Weights of a small transformer language model: MLP 2048 SwiGLU, rotary positions.
MLP neurons of a small language model. Each row is named by its layer, matrix (gate and up: input weights) and neuron, and shows model dimensions 288-479. Each number is 500 + 50 x the weight over its row's rms, rounded and kept within 0 to 999. Numbers have three digits each. A neuron's up and down rows have the sign that makes its largest values positive.
After each neuron's rows, "fires on" lists the tokens most often at its 100 highest values on Wikipedia text that the model never trained on.

L11.gate1143:443473531475362569528543491573465534549527558554560571500455538537507486481438547526499476562504569488563595486554446500411471510582455515498449413496463512643380429604540446508430459472466496462553517577446545518540458528497467446539543639531496517523511463554565467545554493546415465569558509480502501476514532492429567464473586455555498420472528517577517482483486419518373533562603467494629528522498587528511431529589417629505447516492570564552491419436492518479518443564546466543446543470504546557467475364549484463479533601471513577499499482424598433443468501515566586484
L11.up1143:550470617464502524503506478528499508574533554478411536496500501447462541432576509584505536521495480485455539591427572534471473515511468462537530501510521451497506387431541496460532449589544455529445490597559513511484540498485475525544520479527578474429483446453544412585534394526518514488472421504487491465577451449479416494447458498499460521499532456517439585566429438556513553467518521442502464499524468518423537545534471550567554416475578564493462476493488487536551438458443509550537511509410525461557452437523510411478498464487474587475436495511589477490530491595527457527
fires on: "-", "si", " African", " El", " Nor", "iz"

L11.gate726:574411370496495540513422359486525491524577397502519449483510489512556577450489544567505494581444491521397588547579544499523627471633536485420605494431538507513580510428499509539421547459463578443450478550415456469476514543426535542560565483416546465526461414466580581477451489480558509624493466621519436442577565485487504531576480523473432460481497508516533482526546492479532450495385449427528461555476458571541531611467552449553511362456508404469574521505524425483529510506515490542443463460486475545604518452501526468501444537437521503448511528470433479476479464523460398507
L11.up726:484515388394466491481538478484450447476522445517493467541405461518548427447561492528427413579479465484497511542511445483522487566482511515573624511519553553572543488524397595396352494504527550540381450492415489544450477604536558481555581455490557546475549485520487565505592491524466574493525487541438553511447567528517589536570447482560535512509512555517463542426482547525530502519487540481500489514487527498456473502398520468559551543429579591590446514586482478517491536590560499500543495477507556533458497423487549406507458633559526528487467500440526504502410468491511519578
fires on: "'", "’"

L11.gate1392:501344569484515520515445517377559530545563472502494522486555495531555484445508515515458461632468447523512572467487605558414560488507474410598549506542499498542505469493466616509397500575510492433530591572364507516430438520476487523446457431570502466550491574554475448542462590496520477615481511485466480470532512442542578455427528476570496514479545500602432489413576481507566562569551595523461526533473493474450445498467574471555619542542463488495522576485495410475390385533472534564505455439487559451522494458519526464467564448575457474494469564424494511460533520505529433542
L11.up1392:441454540499447494450490432379545533467511470527441411549573456621592507419578559496483483554506428503430598570478523580514551414555453443521463555524521531462563443567568564532516498633531555513559584551422570523533481525449458456416496481501452486521461501461475494513542534496519533478495565447539503486468486532460509486438487497555474519483401493393439550484564493616453544518472535463444510584473535545503435452466585460464499558550413484455486381489578517563404491553446507514537537451484522383572560503512481474520509396486428473480497521460650610524529429428497523559
fires on: " the", "Des", " ju", ":", "=", " In"

L11.gate1527:480514471532451486577568505599485529452551599449605454490512533565459474509422452433448533454473500472510497415489459463508511452501536534566507560575566554485496555537436548505581460515585511413498442482510448425456546570472515504479543489463504481519497468436481574400493475551483516558464453393429464478548510506570568376480533461471472523484549497567508436519412543544513448530472530464520569586502473533554523496537442537523483504484531433597486461531512511440544392486463543527514525459524496569489555418532527422423525498475535553491431514544528487418440577548474517464
L11.up1527:488526549508473496483543441477447457521526543548518514499543524479572433503473567573478427510481389493526535562421535396555461522449473459520515557432457518481483486463511543517519487504504487495361494524494433402491407475471445441545488462423465552471460446481568434509492544543548540579571534473512473408467592499494539526525545421562568571514526445535481508496518548482500486486448531528366523591554555439436505488440387446482472501494448497515551433489474405479531548417474559539514516515425507561544476396557501426475509499529528479432455567533457546623506618503500590517
fires on: ".", " ("

L11.gate1313:375483403488513576422524519481516529519478467524575555466483450499558420514529542534464499533387392522493548597466560499385575470528412405424544432418473552470592506552473517484468513580438543375523467526459486476557506547511572466581488550466578515534554545493543525542505534497511534477472535433527537481506586489598528459482495449530433491520394483474454477480518446465495581567569459548573483496448468575485498500527518521562412580532466513502553467519544574514549544520499556453521513468519465504520439591573484529504512529449428472510542511536510532527500504498513479437
L11.up1313:437504465529541494589508608577582553563459492433442526425562456517537448505518555502594488517519409449396424538397479456530487404516626421565447477532472516558529523509530475554512488507492529471406522527473443415515545571487554468501484402445466570525546449448440422520493524471568555426497574405565552536494467528563453433571507513458501605518399454555449570460493582409566493460454487438376505515539505475495512450456499488538524539507409380486447480533472487589479515449463523543434559489489523574444443505507530431521508416546525485454503506493587515507443559501572581497
fires on: " Po", " po", "po", " |", " inc"

L11.gate1085:537434534500495558591479580489506525499584422491475558491475527481409569536453543536464519514476490449462457602468584467393530437493413562474519461470447493504463445474444450508472463418571535504428527531461463472549501443488498487567531445494541501567459486447498482491555469580519530567425536565477428433590499505463512403479545479466534471574419509538459496516495435538522548440457379474545505457652461519397556495574532417598623503431614470568516475539352494412390506503480565572446543483516518518531495423635468386470515455529562519564499481477557508523523568489513498538
L11.up1085:505569490486470596468501459392481471520447576537495577537450499479566472448511450513499495563547516526395617453476536569569413486470570440598551577527500558465446486517537498564526539476426509457476434574501496561485431509535512523486461495434525473489474474558524529474474606464486468503537499595498522463438539578487460531573444581505456449435515551484508468515403585487561493488507503514466557499362514507459457435413482421498392350513519564419565569547550506511542473496511407468488586489453450552480466549562445548549495483486616489415504419473432557496507562501549567459
fires on: "'"

L11.gate950:478395500566564481428537495463496512425477442452542553484475499520546457540592557563497452528434478549506446464444513569540478503487425531479586527423463545571502550563482484595501498465526590503560478511480444498534601565435522529536440512516535504545470461548525380581472527486453448601643393557467438491505517478533523425448519530540568462597611576557471512479521539493546433522559389586443528514511422447491516583480511563517550507589542499464525500467491482463525474434465512515561455467377521517488483475436436439461521536593501577477504460453419481469500491502477492477
L11.up950:505530513493496483477617509504506495351434435494489500558517468502527519546558490614522451445415487547556510590473497554543457566495408471543495564420435457525610412584489490492520468491497515515509523569448462494536556526460448386477538555483536584502616561547532429554504441514564469530539500551478470480478525507532477479413543462513531461506572576634366428446543455488452479439506528487484538559509411504487518523486437445506535499503478591568493524514462455527508533549464427545479500438475503517564422513464445447403488593620510561496475442557485497611544560426430518497
fires on: " by", " (", " Germany", " By", "1"

L11.gate1315:501411496497419574481428481601520410473484449478442561508506439575566541461529506529542491512494502522487441481590572480467456386504535495491510452460503467523469532474485491514498480458460517464407462545472507467375497494540559544484484475466453530595456512650460476537527517567540551544403519497457522591502446469425564504588450474631465406561582392467594480503512543530504552486525553522489486517522537476547544502399534507597575447495414449463512467528438487517521411428376604409502516587516478503413449462547503459447514504472561513562624542539433425468577499558594469538
L11.up1315:514473560499511420527516468504471497492567392519643448494537462466487447521560530526543564449475428366486428512553518513501522567530445450504439510434472441454541453467562482544527539478489581497442484514458452419586582522578495419508517494569501484509435490495574538579491473454499558545478534443442463532490474558551452626523544472555540540491454450527470494511506521473497484516505558551582455550432445489498388509462540420437516513539487530535552546436486554497511562521531489495509546516481516583539537526484470494415508438514572546542420564442556483493533423460476474519
fires on: " of", " in", " the", " dr", " for", " ."

L11.gate632:425544524517502532471467509579508444490599552496530648525495436602466449443547475536547507554503466495498460475501598484550521485505502595485422491456493567535506566506558521439478507623479418383522540491507566385590468439474510536494478518593571492547529431662502485465469493550459536565527479448561529529560480538491582541464497429502499432538512468522503577548400463478530553564536449412418519549577560474389586412581604557489474527489497518446392528540430486543517542403457530519449514429511525593519451369642480513459581463544457543484566497536427516451457431491427520507
L11.up632:429493475586502489462525611539510494496507417552474536537512497533535510501412456552586504600553619468573523554526497501461491476546600470487536420428496515439524499534480562443516502449484593563441469494493500522496438474543544441391564486576474519482528473484528585476451547479497515539473427465515661498515568502535601585513572531450469547503522414377489452526447460344379536502615596510560488635454482540531555512587506489495587525460512464442481523513489531468531477419605520565425495429576548522445481485488589545492384523548577458531548601523362495493514620504503477532
fires on: " of", " the", ",", " from", ".", " de"

L11.gate315:477515510574552475542542497495521492497543607526557493466500545496413550406475477387432504537468458547396556457524518482535452488432566421470371484501456418528513502479489409491393487515499529488504459448466499486508489609513495577521486540502473538489513407489509522521501490467468531494511463484482468467484477520548510397559417571520489503536521525536512467434490492466590483500514443485491527595578551480443583503378439466485457481481510467463546547558431523503483539478451476473432458447581442506450453539526522516543499616536504511466394485513529487490485524407456516471
L11.up315:528531459531515536466583517389486459441386462528359507571482562406639533569431519453438462495506511527452559567565515534477510521541518467408522580565452473524471471474524479510369472506513404507560502510568532453516468527395534573528465488532470508438524488586546621615482603542499555567532500435426590546517478487458477476419557499478385470450438494520493528535519453494525404489563444520578451538504578508536516490519471443448557547484392461560471476583467530458498438465603553512435502525475495452426526474499553511424507452522510393493461547540460583576471515523456488559
fires on: " |", "-", ".", ";", " ins"

L11.gate1751:492534500509465437490448528506523570600504507555520522523539562487477523573487512530476478602459462388513591503541567472467450485521509479574439522530532534523485473489483495488467470496597524447429491441506607552415567536571564467434452563553506427498429502520580597461579594531560483538545437532564448599567494427501541446553556494577476454461555469592442461469422518553500566558485457584383493541604544527537520584488510516580496478561519476537614478512538520426473509543470554472425462465476466442482473567449598420495490550406508553602463538527555476490478489539514473529
L11.up1751:428491506409438512542553510468412511540497617452465521479500451489450505451546486480319570414480432540535478603477516604470542544406583452524463491462456455483473554544472424524483476559469527515510453480475461502502485547556482480520403520586563542555448557541530479472507464536571462500499485502565466556464458469492429474507608448465515455457413507556487478531477490467496492573552507504474447487581563436424443524440542581519601467490499574452462411528508531444444530413489506516523479470396474496515483419557534471468525486529495556616479436498515463554514576518514500421
fires on: " is", ")", ",", " who", " (", " has"

L11.gate1020:416441495500518505462575476510512503461514474452554557488616536474442485485501449432502444448519496452531559427460518518447590480509514496533480530523506479528516521494581469457431453496536466573427462373465420490561553529579545579516517508525422530528488428457530452513420447438532556499482476439497517483502501499581522452512434519515467442480518534449477483468501515527489564531554479573505537523482474430454464573496504441430484483456468496459472565550529467425501573503566506474585458478444507496592500502428517566582481446559494500482431470578549465428541460458519441536
L11.up1020:487430460428530520486449505522399400398452519483557474568527517441521603473500453473486476435455506526539657443527437530531534487454549536533495531434460471510539442515552570399431500402475494510544464453458502377428524433467502442588473470525483493492430508562463498440462473426542541389532499434490504363465571502545418516532522542562590557515432559456566487492520555510477502448514508476517545514499435510550503492507483472517522501465596555500531457571598575508499458446503532462515513408466582513543505541548449434491471499591499520494569447566545616527556434449484484491
fires on: "-", " /", " in", " |", "–"

L11.gate1700:439490443463544445484594547545514552513541568514491559422380439542552547502589429479491461534451494512554481581474497471506532530552520432550520416463552554568399489455527480559519546466511554432500542460498451443463552491604530520587447523442505504526438603612627469456473548569516533495647440517544476473472513524464454484484418546553479511479552461524537500537400448546454515545466541484475523415426541526450499476469443548487460452550511558526450495581526519492537448527586487483428519532469470504497510478516513375389494608513539607436497430453452438502457523505506549465
L11.up1700:507483602591518473527461470541477538555533450478559495541527488480455533495504542592452564516461522548469518531521473501517424575576557495483477502493485495470461494556423579446421472458503592460562530573488460514500509599475537520489510500454530551426496391467525470547501491522397395532527532550483534418568460505534462504479542378458516467458515516403537561589431528428501434515472505497542423527536420440529455502493546533492465432441472443501449538541495464510462415526505502482532522471487522445479495423426503517558542539482561514516478528455480479563485461611547483527
fires on: " and", "-"

L12.gate418:522488536483472525412453553551515509522426456472473570464474481559447523540527520489542513541507507484441614520476556461460477498585481504408531369454539490623521484519495532448429509536523611436484519587537512412579540479584583550550523541535493511483551554561527484506404493509538628490493517431430463423435467400554511545501425465522515492514491522464528473400463447488598515452524485458437544534501508530431459527499427516583573547485548473496487508577528515485535448451458648484498563508522571423529573549434369491539541533428558484508430516494485472527344489467514518507
L12.up418:415476505395451478533519634412601502372513500447559497537440450575524505593507582470521435513485453456545486526463421552513546501522527509502509492572514500446494576499462483576570436574469466482468608523533555556451538499574508451421496561572480542530617459502507583494491535512505509473530472513609530439517517559577462490509427438522514437459448551541434556400541539542566567592499529488471460490477526461559514487483402435545499490471456506498527493531514462471469530490426481527506565501523502487508503534419517494478501531427526492489540453485590503469502463559603618471
fires on: " that", " po", " Po", " which"

L11.gate2000:540464467530437573453520512485494586471539510568491469448507542464522508562469533493412541475481471540474514452429484500517550533579501444538536467456500533483542452494517511469462443468516428442564424511506557479466481498590489547481484448521473486512535659437525511593477502527500524524567545463425385524464551498414507518487531387484383526518590524472461530522520475477543479551553490578468511550497491565470362583538537443572528483434552609475512559568551480582395499523457513508508437473564525431464473535491472509433406477485453545500525522496477473528561475495417445468
L11.up2000:593554550575509498474460522481547504536485507430443513463483596492356473559535563474601463524529543525532509539576542452443523430530545422465461506483446514571431544489515484498527488552453527538472554522462426420539491552438470392478522440503545453498435441560479544494450462549489493473472542554563519465453534428499511495407519525537673576534531462493503517494548421495456522542439499525513413503467475462458559594487589472464507469502510535430445530457483613424480528507451575617533509519482555543418485473540457530532537596520531496569588507482522549590429365536486585537
fires on: "-", " de", "'", "ng"

L11.gate615:622468485580477468443488561524537539559483491505501476549470429508610554481496532562489399497447493510478532412465424483431545680455547577378488420547436517592523559395465501497487537589504521608452518528487507515514423435482450422451454507523616447471473459498521449574407561503678522437529519465413476580533485531553499549573496495434464456446562439509538538502423491504538441488479371494453570542494417457406532496530533517456540492541540498481455452510504489436548486416417560560514486536414498394508435467413488528511526569485463439529459511573528461460391529519422554607
L11.up615:515439447545477454415538546488567445539493555508499499517534477548496454442523476515531482542505496469495520486394516511447492540505458508470465453534489566531560448493507519579536495524523376454533424481480529543534516519450365505481613488439482553568469445543597517559431545639532467528463504469478520435527458527521523512442501507509505443513444473503542575463490476508512514474519479445539620565529542457487548451492595515490601501536447537506518506461537374520400561439445469521536455524568509501426555528387592477506496502525554484563504480621487497514495493473440409543
fires on: " of", " in", " from", " to", " the"

L12.gate1713:525375518438588485537466457490545384552514468440550560484467505552545425345437445456443482522524466327483464517466464550522518447520552511519511495541471491557437528516461409470430509545519545384505539382473516462534488511477492524552476517475583492557508503561543411516483510489524475523474482535501520475499475407556410494495554452567498523559519462448583521453532473479493493492477515412453544473530564484493488514475494553455548513487546485453554425531598499523436513557593494425534512544509505479520512522584662521538451547465533574507529390302519414441496482435471500614
L12.up1713:467478491462528465563481518493519499344550481539433496461525447612462521504527535476468432493493502463543520481524459403439488476443519548494512467489488529544475459497429482489404490571431511451570509449470537442536490593433506444505519499408628378573472491505547471547485562585441377546549526497546459478530525436584431476522564461425500518522453484514480566510443518512415461502454494509401475481436511482457394527507466459509458559396487419446657480488491533511523432533576511454484474506426508488459468480557437566537442442482465527450560474467419525525616471538485508537
fires on: " and", " the", " or", "s", " his"

L11.gate327:496389478444420493569554589416543524540472577467510533374468531493560482470449485613471497564491432524518537530435485467490484502475510536494514520488510553531412502562484419526516499527474582402459500571448479443545452495544510482585506519513467538486514527544500491507509494513525467490482470548541538469468503462463537442529413449433529472515449550589572544524455531518431500538572496430512570475581527466495528480428451566407536451541526473462584509494473458387515438509426495510548512457404480455577434430461605541470545623482481552552470491414560416485477522487544509468
L11.up327:453528511439508423581500544402468552501539504433495585496542528484525444490459611558465470488548491500495554584532514494497505469534513389542505532480535506562457429458475446464519552493431526492459524552413466529521418495472471534613481507540517503520470548511457515533525585515567505449420605545466572507554517450394509480479475393517499469550466502530580515551382505462433514508542540474519505499544516349389487487395453507384480456534452484498590510528486409419445542568517483458474565476578502443474414414413494471426445633440540494445421500474500460532462472455492523493
fires on: ")", ",", " American", " German", "n", " English"

L11.gate1538:547398530546536524425474552507504517486505455459566468499546482520466541429553557552489438546460489500505518491433498510491569420546458503501547484539449490600490451504477484462421538519451507477418457538488474435498495501544605450452549586535430502502451521543482468498480486554443491504419488492449527502560521404430511522507541447532464498464473454459515485500602547529434506470520496541480518536439622432610508555458582506470405459511394497623504476526562503455612500452505507590494509447520518527513394452508519569490428574558518529514500505543575548434416554477486435532
L11.up1538:507540479507492554451500517496490550491491432559503484527485534483489412530502462506528472475514368449577481475472486471514443455513582576440506456462493497440462451577455600629428504520532520511528459517522567479538528467318438586471417387487528505530559519518444526519459573469457507505510526482422531510542467590474496501466497446507530434563359534489494488600566500505460434518604435466501499457538497489511511560491550510485493502515453471592517470599588508498570448442559466435574570467324478491496602524628451483367523462439459464467435481497491538452503457467495486486
fires on: "=", " ="

L11.gate169:496452470452477495524516499549487572488382483460430512549472385452553418436437460570527524522450467548525500567490516440577444468505458472558441456510508608548494450473478455637543426469514536558452486534429504487521481505484490468563488526504526399498487416540513556453451486449512458460487471561578510393555516501437438533541484518548431499436537537559406525527500543525498514566449422448487513477501547499539565545530432490455402472497537527424471588621537420466427419566466530567499489441562586471544462486427484430515464450449496470421550515530470552428428475513547452521
L11.up169:530441434460497542457483547451441444502538518525455506485480431567535526497514541485507522459412503523544597528521462582520549566638525482426523462495486417552393462475444550489528552483530449419525514534429521497465630492466504510515530464481478541524566525573584383464497502427546488550434619588543436504517458586513584557502495457536516396536472592523457504523336563487519545397479562503580448478498448501518458459539502446525521499550495540466467515434476483504417542505468500638516464458528494505527480496471448530525545421486503517527590482607452546563513503510465427552
fires on: "'"

L12.gate574:521413537456391483436533574482527487458452530480533407354478435450438516509522474502488529598436468405391475476557560504447532432613346515470536527484469538564518515532520545507452501449518506472500482474451504464496534460446504447610452474514481448477534510500487499434414594405496454500448532557471489521502509511521507387437405497506461571430555483548548498502467443440528471541569418425511460556514551502500570515511491468545434553555436471567538513548575507439435504529515546507492515497464472415516558509567556558506424470491503414443542408534465489398520471464481492415
L12.up574:526460414540456432519520513538478439538555376553513511465602539510479512532480424433480448461504558600445540595481474460420539478412556598514540515484426522473433474514450472416499487489473510522488652543471432377439477522661522422501481566491485461469466419581475522587586482530539582528508529520536472510434480380533612525542475492511523489573442515474514604475499508491494484435550515529548547487584507518469417444486462459562589504446493526447516554468409551527448435526435631538492510448536436536538475477420414497495468459599449557511566471466525517540418563516573567535
fires on: " |", "|"

L11.gate384:534483351470452475500457449498603574598502445532446412547556502504528609514386461426499532467501478489431439469542549481464586491529529517481470404444482488453444507495515393557552591502538474579517518496537532473413462436511567504559408487522594443593527500470477545561458554543505529434565408368473490379381525432514594512461500493518390545590537454586514460489473507490562476488602480558529525535474487479492501604480518481522555468533530499512562506550439414505509476538530510584572402458540468550431545511501473432520492589510495510420540499485428555511468462587577495461
L11.up384:471604517518548514425501531666487471480688421569475500514531514511436468591487345442517467525573480437456491399488475517493549495568469455382473466511551449451517507390562511429565493438494470499489533579480551497588478404569425539499515452587482488398513453402581493515454541534536581455455484475471530489474513480480569488483501482514507477519444456496527498448434507524503438541448454457488532525473566490526484515601547433460538463445540484523491508539465459500518494438509492438509428482529550447551418453400548516536511488504454508369491579547472552414499468562423446467
fires on: ",", " in"

L11.gate1408:543393388484464513485495476569610498584569472495515435456596445461433456572528517535486483576558431524428588477510458461522546620441424483594474499424437574502453526429414456521567495522440540466474582511558453561526481467591504487529417542552492498578493452442467462556510432424540514417552512479499504550542548401570481496444481511546580484474552453462492513492515529482496524574503426487437521568480426465545524532445559547514584406553437467489539487586560452513501533443591480491517474542521525397495406460422467621466438539478576474443487517570476499528519406503568412485
L11.up1408:567468521480484599538508479492495469526505465416519541447542493523413521507436519554542490480551509389518531491535455527413601375462573536538517551582541583538545509450414567496478502530466431569552488514424519496433521553497490480474515412492480427430540556398515448392465474465493554540497586432499448546494539487430482403568415582545442530534519428513492530464443426450520470506586466468521550519587531515520485555529487513503512492499544469520557499543449488504458466302518585481564468431477474532549525499504478571506466516477560429408500480423455570465427520497525443546
fires on: " in", " mi", "}", "^", "2"

L12.gate1280:454459428549453540518468596455566460519567586512419488497442546555415542441499502521395554449488438449562559496404412474411605469519411579563539450469394532498563500565472496524528511431473536452536495500406575451523519500550475493530499494466443497538505462497530508549520518491424554557530570457414579480491502469569506476452523393466407581420539420389569481530561558487444431525467500536529514420481420510528490570464398517512528531548409511512571486531511529504488436530507490387553560484557463430442484508439504547446494499435503468534479540486577380487412593463465489522
L12.up1280:535525561485377519477484390577466524519498617452533560478522421526396461499421430596503575489468421537586511504547441433466452594474505506552461454541528557464506489487489537418535476530449527482583447423381511436497598482588527408559470530427510442558475536538486520591494462519567485526569544488505493524438485481480549484405491539532416429555547518539508551452491493516392418479483415539585437417492578455504514519513549538550533497486550522519433542508436449393501526460437468478557562389514437481560436487544465439482497437474479511492521516488457499392482519429574533565
fires on: "|", " |", "=", " television"

L11.gate1373:645434441458491491417554553455487529571441432457572468503492495408505501500512494533392382550505451475512444394467388455531501538600516517503477574359449493508483593462460534418463527497482544442526474538574464448469445493477613574472554491515511604524471446435523447512459447502612507559543532460445497523490547489519455552496448479584378484496570487496492481606482568560489439464438491505456607551563425503390393517524523475555500520528512438459483563457504442541578489449546551503484516514574444497570425516465527512478538469499455487516533475455498562578524478519491394486
L11.up1373:484503461504444557510439502491618544519513491486539496509470582504459412516604501625391517504537469466559521404461475536543443599412499498465525591446405575559511514610455539536552536502528567478461495532477468571534464539500549483543502404467425553568476511496541389466538513412525531412534543476514509501525514488434494488402482482466490530444480467448507501477454483580404462573491490430502464450506518482564460512624589458510455397513553588567499548428440467443476548549617543629547612514443559448415521546442452449446497486567565511599456547521507464576444508521565498452
fires on: " of", "-", " the"

L11.gate511:445483559440503508538529506515469480563410462584478439515546507448408511473519503571463516600519496469531475488430436409522494476518521410502440492407529553537455579523464441530429451596519516431555438500513434492467544588549477619537553540501546485477457478562597542499476476540547536557457487520521438518463517442497538522541508526470501475476451555416608474478429483485413504539421473452512506497505528483526458476534508573475492434428423462413496606365444524508541438537475468451519509418495526501468546529556578476424541490454508502455493519662522421494466422476463401485
L11.up511:532513479488493471633459434491551472562569491385548510544516548582505483492469462487516358507455487529397478552448477494508423459427538433416512494486572474502529536542387497534422518534530562484439503535529612532505511546447544469537543490545388489526535486506481473409426487517452564430533474370468522498526440504466567461514621432391550467414489707485426566430410556596542580539506541536582493468496491576459543505470445443460577532464618523464430462549511447453465531592482459488504554531423472484567595584483526588529416535520480466560475485419585515513499601485507515533
fires on: "s", " first", "'", " his", " political"

L11.gate741:542481463486489581514503546547564397479585547551479439412494510424438546581464451562521571562529500467460466406528501461475506538442462473439559504453482461505522485447479484591462442544400509532471523425494513525437511503541515508519548566461513519365549512501536529447469554475575496501504431638480537465496533535518537568420459525453474380533472579404535570442497482515528512558558404442531472517460498386544505518567466520548478610524514541413514459467500441454455448462464495551493505493457547465535471522536458425535500511473534526543461488401428530505553540458577452563
L11.up741:484442533440557539473534427602470377492558460428467499531557452553551459396432518455526504595482490563487529439517534540499466404477479517445530498518492495501455481602480543463434526455475527478596446646484591462502508549498493525490514464422548582548516512523662529444466495519473529504569497501503490437428462441420469489482469504499548463498584469474554608481542522566501453461439458483480460515483581427535514555443515532410475444433572501522491474574495431520456450498500533388497536440485509489479530474509513445456578545610592465528471398467499520474504447438523557512
fires on: " de", " \"", "-", " al"

L12.gate251:482503544477425423429495468589467401463592505500494485485508551575632492465525481482482403532495378507467519469429530429452538449474459476529551486514537564522583498501462559519531527533523389465479472461484475528453522541509506517444437594535487419586501476577551468491491531585515528581452468498453532459491482532545532490480439382559481497502518483595561542528515502497490521574436492388530520497514513503469484552455431428453513583616489505589555520466502560540503494532452510485482434450578609411463615465542439508471496492499429542484515505478471522521489554627422429575
L12.up251:543450465542529437468483546517489453467546377504433409516546435528589510545555546545492507546545386482505529472406423579478413574523471548432531423520508477517462471542490556474555518499486387483573526504562427531474507530519503586431459497582557430546516581468650386504520542597480508489429504624525470471548556432524513495459551443463525537534584435507490549508538531461510415520466456502521423525578550475559544542397463510569537434565350434456438537385327424508496554478499460615495446425567598368475445472547487534525515451559572600498559450506454545592534475536458422527
fires on: "-", " part", " work", " (", " re", " worked"

L11.gate1084:456473590501494508493566470532535470587480446537463564500554564505428523441483463460467477586500480579466511419508520489524535411508533498515518576501550635528446383592582607476376516479465544467475444569548548404524515494503577565492488446605478512528547527486550502525547476531452622468557520438494633492521557407458510493460523561461511509508432421545558514374485481542509530474470516487439439573453486531448505548533577546542517527592490418464471521529515370436484464522364417561511511510493476512533479453504551466485507535509568551541526487471484501489553533488555424533
L11.up1084:569538503427459582548557515543448542494492493522500460504485535583463520426455502445483477420531523449547514570545471547429441534509601573467475449553476443518541570476608492488511461506425560473467556468482493532512477492550455478474514551532588460445545420513547474564471528465451525555519507433443498459547457508412513524527445544432468531433558565450477467579398561538491494506527498537545414568568464404544468435508483475517500552440522498471585513541431498523594470467506553516480471473505391529524543462546501489503463557454454448433535542436436464536419526539507502446
fires on: ",", " and", " to", "'", " on", "."

L12.gate1932:505367428387456516530595503552520452490417534511507490494516422564380441431550471506504486564522496497520581492464509553432455507487465572488491454486450504555540407513560522520494533578547500447492505495531516507418457569413483444464522482485510506477458559488510506394478455459500552405483555489442466500494517479483520455387488464534570504468531483436588483562526510574460536538523514512475460532630511549485464496460580412569513541461547500458534524500506437481530503474520593491453519495560563422492439490591560556443548599481450559493462476521543475452488534501483413502
L12.up1932:464432478479538440488453500591508452481481462452544522474592396418477469493496549447408524448491556531465533396523441561519450596510566560574543479565483447497520479500485523550468492527456535440471482454473444502504506465521464414523530443536554511558564491398478501573355489524484467420427544617500439505466624512662531455490482451522531597420549528437582558472444487464445435497495597434479476513539509485409507460518554481491521460407485503485510485517471612464495487537505612543411465441491443411406428431509468547467465510472535508450526470559521441538521451488434495451
fires on: " her", "s", " the", "000", " his"

L11.gate2002:545489436440591510452493499450507531444513447431522508479411462487486527474579450433443491536492543498490539486457487413466544585563533463497521500432483562502444395504425534564516427549486488462465577491447585519506401491539511448516508540540530547454508461420553431562446504437499467452476494510435502435575518521507554446494529453449539508523483495531524455555472499478442524668459477495473541486513511462519450506552418529450549476374481495496523441509480512470615515504500476585487397552510514549449467423484390529560631520429429534411506448482522522468468497561487454518
L11.up2002:439481518475522541556558466501543428440429536456457569440478562476440432424438536544517460505445439583562454470561575538574398495413528516434565593483464522531489451478576450514479580548459492476466496520492486400419440498496410446498510476444525361572538588526465410507517520569483468488497636533470503573510569547558494487565472508460504526530497505448574534501447570450532466563383450556480503575487445471482395539440528506569461577496476452635458517539475528451496549524503581517460478535503519522584557500517505570419573513468459497558450524547464495534473431619523519488
fires on: " as", " of", " \""

L11.gate633:568461358448488513497575557440625517542493443503507439462420590517476570482514444501448445507397476461554465464472547484504481465493615505443530520472532468474509451515495416453426566457482518444499501496489512436456563527523469556500510597525488455588518472476489549546433566469529459425499535356577505515463577493515524501492420415496474523525479525552586504479570551506447378473607489533518490568549516499519542541487480555518509543535490511559453494546459536511426495466460500475494563502488698467504593510589485547467528646519529592523405444405466452451567402492503443460
L11.up633:493495512477493563492597493570351456542530519443551510467484428526459511441469490491480491526463509496568459479501437534524404469532547549499411521606512448568440600536462516397458511560543505465477520541435459550588418495521439471502503535526474528536504519494537493550554487352478571513500471489455529606604525557545537477632524613485492523562544447452450474468561471476405428430507479551555453535565518483487556460534475520439557485530490448421495510510531582514431479490491403551455367477436519476440546467558508415468497500477587513540474492531468476495478550534527508553
fires on: "-", " who", " to", " later", " Tro"